Part of a small language model's weights.
Size: 20 layers, width 160, MLP 640 ReLU.
Architecture: biases, tied embeddings.
Training: a variant of Muon for these matrices, 140M tokens, 4261 steps.
MLP neurons of a small language model. Each row is named by its layer, matrix (down: output weights) and neuron, and shows model dimensions 0-159. Each number is 500 + 40 x the weight over its row's rms, rounded and kept within 0 to 999. Numbers have three digits each.
Before each neuron's rows, "fires before" lists the tokens most often just after its 100 highest values on Wikipedia text that the model never trained on.

fires before: "on", "5", "00 ", "0", "3", "30 "
L17.down293:393488454486558487470573506498473537545527578473484486497493504524486514557495504541456482545520507555536457494530513509433503503510452500529502443436508549519463551446517465412579463479494494506492522522470507473541472469512454464436528466444497444475580507475508536512585479492466466422465505476500540458472503443576486508520488523468532447436591530506583455540491500493437565553537464454509494483526560471535421494540549446600485431501512494535533445439566482513481477534531489

fires before: "- ", "S", "s", "9", ": "
L16.down160:528514429501541484545458517560434515555521513567472448523451454513521498612521476539552488514556466499421497546519485574526440479528492497505436514503523459393495488460557501435445458486511514455527480487513467452510550541517498487458591479560474526488533459489539495474485557489568530482457473407500414527475500516444445537479489465517454561478469563518476444506485513503496542457539506522475558472484436533515535531571481504528485467529465517536506423499461442517431517527550588

fires before: "|", "| "
L11.down241:453541501545485410506489506462473499485488499442512490514528532455438498489591532483491471499440522551567562560467488528550567514553507438544546527555448567479449450455531482484501513459503548566538456522468467503492509592547575465481475500494516517505484498502490536521506476573542526443528440452508455538519532478483521458458454530504504541436426498529591504488477513445472442548558509512503459529583523534526548527533532473440522526456381482520461435503536550429481519506534535

fires before: "\n", "S", "| ", "P", "G", "ay"
L2.down177:496546559524433554511449510503487574528460533528487540485506534488526601499449439484562498484514433558535588429501523493499507505580492550497466489444442486452545425423495523527527531493490517499526520601500521628487490438474516488485574537514486555551475467534452508504483510515534477505489405446403446517437458530497554515477479467487523518457507451503501459488515542518487501495461510507532557515520560452541423475458515483490518542487517494517457480453514499561519468452491412

fires before: "| ", "ze ", "med", "|", "Team ", "a "
L6.down116:458464466494431520552421548509446557470483499471496480515461508456486459509463441521526477474520503499438571445538541474473458421488562551486588474500520459508504527471480476487491514509543525502482519528441418530548423487473455480433487537511486514482519539459550520492445574497399466460444543444506466510520469556506489496409511586484566540493523567575595460555453505508473548515479539528527478494464488527512557477522417477472504505523483553507449498529528563451489472483526578

fires before: "ing ", "s ", "ig", "ch ", "ard ", "ards "
L16.down334:514482487470543534512560489389494369490442474486506443533492483438513535547417507471495513514551536474561486505512490479519491398420497442503466489559480480474542524502449456484508492587445524521508472557502470527478566432463464483486517460469467535520446562481461573464504513480482461542485572518454488586513456471538541508519587451477514433495498464583467490522535489497498530456482555533592494508530481444469538449479504502481471467490442496538505523441449514537521524561540492

fires before: ", "
L16.down606:510478451572425533528459541603517493506563418483537546445460524545495479513498546464467512444498515545543477506509529547442437497538509467514493528460501484471564526463411458508458615487502485562492519537517488486478482560509512478508535516532541523515514515529444507554582495533493457484525477517538527576569538522464522506483494534562540487450452502493515453459499528494474500465556569468408473453474513571501520616488449510520499533444458505473465577533506548496477480568570460

fires before: "==", "===", "== ", "In ", "The ", "ion"
L17.down542:493556484465477552496530499545472399509468529461479560391470498454492481486568538504479458590515555612514380539524526524523525481539505489497485493536515462520502485521500517538485470461496530513525437465438496532485434491534437518492467514464531496471438453532494546495551523425443449555466561453494459506467518549448502521420545469491513475530483506537516460496504524526526442487473514454541607524476484555385518422482501485470500508478545527536525504514453550498565544512524530

fires before: "tion ", "t ", "to ", "tion", "ted ", "in "
L6.down127:463564536429499510532550450482504477495528508474533490492518445468517493501552520514498457528509516532535492456548498490451500459454504453467565490472544512497533530531493532482504511520525464497487535420518477439475451500537493448504534541518460505524531491440423470551393502500551548523407541496521526510560536489460497549432584475432533492476489487456493472543436457515452484537606437481536503553420486535548470491488539387467461513555530557465516492568610435449488539475496523

fires before: "4 ", "5 ", "5", "4", "3", "6"
L16.down529:479442475522467536466555452444467428515501427533437490471508409458543473501483462485544503503530533473569433428529440549408488583511515471523444494542536535487533437462446497478436477505556490487455525569482456456471514479554507509493493459514509476526546460506484577478544535472512535436534509525464551446581526432450520506558463531485433484533422522567487513537484486509509436520560483483458486531502495527518514471506515486465593525511510622496500439506485497491474520528477440

fires before: ".", "man", "ent", "ent ", "re", "″"
L14.down357:427533428487430490489460480538474440504523539534486505510543553444502490496509462514446500481531458475471485490545522494453470463491443506513504454482577485526569558514551552541554536453604487527489538537511486478490525456440498573486506500460456472578496526542444532517511486531544482458560495471446427434510511480458579546529525563503391566458525502564524522563541484532532522535464486504494510525463477436538467427438474532520528572552445517521546536449479551532465569544500500

fires before: "| ", ": ", "–", "K", "– ", "("
L2.down265:478472513479483423507477465535538492536466523479398448538491521447481519471533458493490490477521466515506538458485528507589480523509609528474424491477559456574527434470510520545486562504508541495471522523530494506521492548536498541577463451533507455492438450481468493548521532543504484469517517454541453538478504427498443528502470500474518512516522449479501549525559474496530482517554521461511484571412425564560523488488500472480543504604436608501529478525419430564486509574472455

fires before: "of ", "and "
L15.down633:545456513536533531507510450490555642476481571531448491417435465466487583497518457460534482515470526514550484610515457527515457485546534512526499486467433543562462438486487540544495539436539463535505514526469577467491499481532571524468515504505501494494508407532544466474549523526485466523499529540506534533469460556558532540433501518507444483442520512491523583572467504483558505449451436524483501518521474461463479427498480468558494514519460508515483530519524514612545544499458490

fires before: "% ", "%", "ed ", "4", ", "
L16.down525:503569530535468561519527457484472486527523482508594571604414435484491578520546459515527476450518504483571539532442440458511497517489506516489492488518475461537563510471473513502447498528521516490497534570501530491481506535504527429540495456586491461440531413537526503525539488506477447458593491543497485536531475392477503482517497427492490519539584455536477509550479540508482473529492506531563498495511530539522465506487541501462552528491375460515532447581557507529541476523484436

fires before: "of ", "and ", "in ", "were ", "are "
L13.down162:504481447533457499478570516528526653487518480564451505478525508500557538527480516498482544518476456536598498534525466482508462497558461504482544518458538515561481501468482455453528462463538413536504465554409516501519509457530525545487465501513498543439496496475563530554530443576471486547523493447424502554497525579532542501523527534516540597516446461459535510520452534498541494461521542477528512507439482486545482441515480473500421479545439488559475510512573520527472531542431426

fires before: "| ", "(", "|"
L2.down135:443491504485501504408508458501517432487461505517489573450475575513521492501423559476480589480475462583522529471514454506540497512467508503461560515512491484440509489515424496502476552531500599525510507466577537536466471505510473534498515488491554485483492525527474563485482511549544551508520510448553503472466448516500569547469528469540392504505547481608491454478534459594410490442518479538444525511537613498460487484491550452460485558511495495570521569503479490536528536499520451

fires before: "as ", "ge ", "e", "in "
L9.down473:554448490546447499541522497509541415418461558503482507599529446502451495509524517445480529545475473518516483500513581534426533486509543538560581486543591548521534576516458525458524548492509522506516486516533445465457548487526515469485436512511461515463525454474498574432470490497553493480477501480511449522492502483546566506558536425476493522503458475582502405538549504471435440451516531449481474513457508551473547477477438486435583522453447455513509446483511516464494458504437485

fires before: ": ", "===", "\"", "\" ", "ity"
L9.down276:461491425493413520496538517476547471480532482573501491551505515536599515513530488541466541540529531483552464518569489535535435454468573484472451554511502484523528493552544463503502536454463476525450538532518529468553552519541516542500475539448472481392569492510432504521487423531496510453460444485508528490479442512453521486514462580580515538477472478586543532528495576521563547538486500577564467463475507552467517523567525501493524485465439453471439415524548534496462506503516549

fires before: "| ", "|", "July ", "f"
L2.down102:566491508538509582550472547555545499542537453461521517483510538474471525448493444537529438466464534449461526486424444510504484542458495526515536472552425469486480397473497529479488499525505514466519533496521535504458508572474477495447517601490593465540513472501512540496514555491464440530489456547459521476494572562448554464493506500468476461551496520463553422429478525533441531407550491412518488566593500496488547519434451480511530476458440550502477507548534495478530510517458461

fires before: "| "
L14.down287:475579542527447524496443487450471570569463494482505486485552482501545478541540477515485519466506544551517520505520492451447445415590473532471516491502431466472529496473483447520498537520476528575470510551476454474504505539489568514522502484537478515542496483516494519485489479435536518560545603521507513441547503498463568456515508395508496493553425420409469510533523541475457458497533483566511500484574512503482449481523493509487486393483566481447464442555461506501609550464490465

fires before: "k", "k ", "o", "ther ", "y "
L16.down449:517469551486479468541486499503527511511468410532488499483482464525606437534501467496468518547504505547503449465512513494516480453492488522507517556545466511483503499482480481523504544529514485579448596470571534530445593526466514497470470487559525451559470568582476601492555426436551425470446492471521498522526511489490471487576505481474485493515541518532536532460518508475489476458520561442424504495544420427450556484554533515566517428459598481508480464550555473536527501541522502

fires before: "| ", "0 ", "1", "2"
L9.down387:494518443525475490466528470475510537434495559467439477476527524487559513559485483509415568502468468458542466460453538447468512526513462503423484409489500474544390431559460512467566545471525462490514533525532515481510515572501540507526482530434471534477577537532456480518469471431478533437455432502522595491528453473588504521430493534447516597455551548501492497529518517470486516542522473526554534481534465558516557559578564475505497477528536456497474527502505529569490505514497524

fires before: "as ", "in ", "that ", "to "
L10.down413:489476465500515490472476525481456497466433467548498432546481476436507476547479562491458526539560458510471438490494493538387506525458517610465420552474450382495539546474488550504563528485513531478487450463511494434475512494467487534475492438473488527487486466477531479524497540494534525439549501528538505440482479487526415478529422473565462503451552500517558502506457470435451462485519547513407518522517506455426522440508448463566509450462479476477463498568516483537530530479418453

fires before: "\" ", "\"", "\". ", "\", "
L17.down131:400502447473462566437514620477522507558501469558480564554524484487572492514521498523524508501445528523487505528566507534459458526493565469521481530450492553476537454503513441472515454510532484527466494516537471518523531573511504543481493566473505513476477457519409442570465483485510517536463482516536463535524560533441524512568439542485574504569491519440562483530574458491474462534470457494473515487509444517390583482479510481527473555418477489449521527508475527486462490551479418

fires before: "| ", "–", ": ", "199", "6 "
L2.down98:457531483513514494493466470503514479499534488490527539521502563453505518441470515504534577461508515499478526559522522448562493480483446468418502480435567553562459519458416513567485519510515530492466498503450529539467398485528454490458381508538467530557523487515555505456470546570506469468484476461443502508432460532500427482566477456461519464529442534562405448480517420428503426546492502503502499587516517493481474561541540512421520540539490534438477481522508518535430495478501516

fires before: ". ", "s ", ".", "'", ", ", "s"
L16.down509:551493468547423473484464493551527605504476448504469513430397478510504457486456437530455484490614472519514550521508397442513497468510527531493472423549382486541465494505432559552449598528521525448540472559495538474476497490478538482457525543587502443552469474520504507495475566453477490523457473480514489538523527493520497444471510553513466505500488563498510464504456395525495519537565520468471482509560509501479470504466547570458501540524467495518512521496473512466452517520456504

fires before: "s ", "t ", "en "
L15.down256:495519503454503513502581540473458489498478454457525522517496459535496450522504564495474417485487457499515543445494538594564439500505410493519521532531577467471501440546475478458468457525524546539484552512474414536418483518553512497461510543462485497496509470524492532440465466459546534439496488545536473536562497470501495503488545500397482474600544475550561485443422531549559445534562548527449568458527518461490562528539479513576457476435510494490503551508464491559506507483536554

fires before: ": ", "==", ")", "y", "–"
L14.down225:528533399526502558526510550492506564447487540475505524543492516504438490553533532409542479448452616555457528469525514493500543461518556455559540508496487484530541534574524518480521460549451507461465522515458524495438456574527549523513533428520526534475512561450485524464476490534502485504533522528445459462470475513526565465490520493546474422535549498599505525476494539532584544503511443516452509497496417444470524588503485536508436523446450455470487401514516511477496484460534526

fires before: ") ", ")", "), ", "); "
L17.down263:466572423514529577577515435494513548481531479562483471477476441536450463504493464513505549416431448593543503542488497506464533525476448519597530478522486520504551533501423539458495459486489543532485482529535511431490502522536499473544488525432475517510532469497515486431516415539565488499525533526473521488454530522491466519528455454502484497491530549494502593527539442514487418492522501472502471462452489467491570543475526514554484423468497557471425509510513600493570461509447587

fires before: ": ", "2 "
L13.down295:517458435497527555590521520498515476509513507491497500497507479528455427575503478562510502479495578496412516508506508550556452511501514531474484571550520492523437548508608506546511516500583465484532478485458563482533500535503520545502481524497525538424476507569494503552499446495482509530464502425506487495424559541482535471421518476479538535490487392468525548481503509537585471478582507550427548477442400470460523496488505480518487554445469452493459498456501520503460426578558505

fires before: "of ", "the ", "and ", "in ", "for "
L6.down401:509460458519406534580469440546440559491550563476484544459479485499560587479460513513492426469520502495542452474465500456496550416528515568451425483575502475496596445494420574494450500545510523507519529585471526559500538479520502496522471539530512514457476524515549479446530551478499526448463533480425484478516543498458509545481472519525533499511449514589557483465489460545526473454477459501443560496531490415520446504463497511510523512500451520540481482475468479478455535491598459

fires before: ") ", ")", "), "
L13.down470:420583428536434605464460448529504476473480413502487498553485427521499494493547502553485521439505534592635502506497506483511518492505464494513517461466462505566551495494454537514538503452495509465539486492545540506458531518565547480518551527461482503506549558454480501510506531490549500522518488530499464537478529448458526494509419569552458516463505484524519545494525458510574430522498502478503499460460523528502609510524559523550532518488484516482420530579527534468510502571412552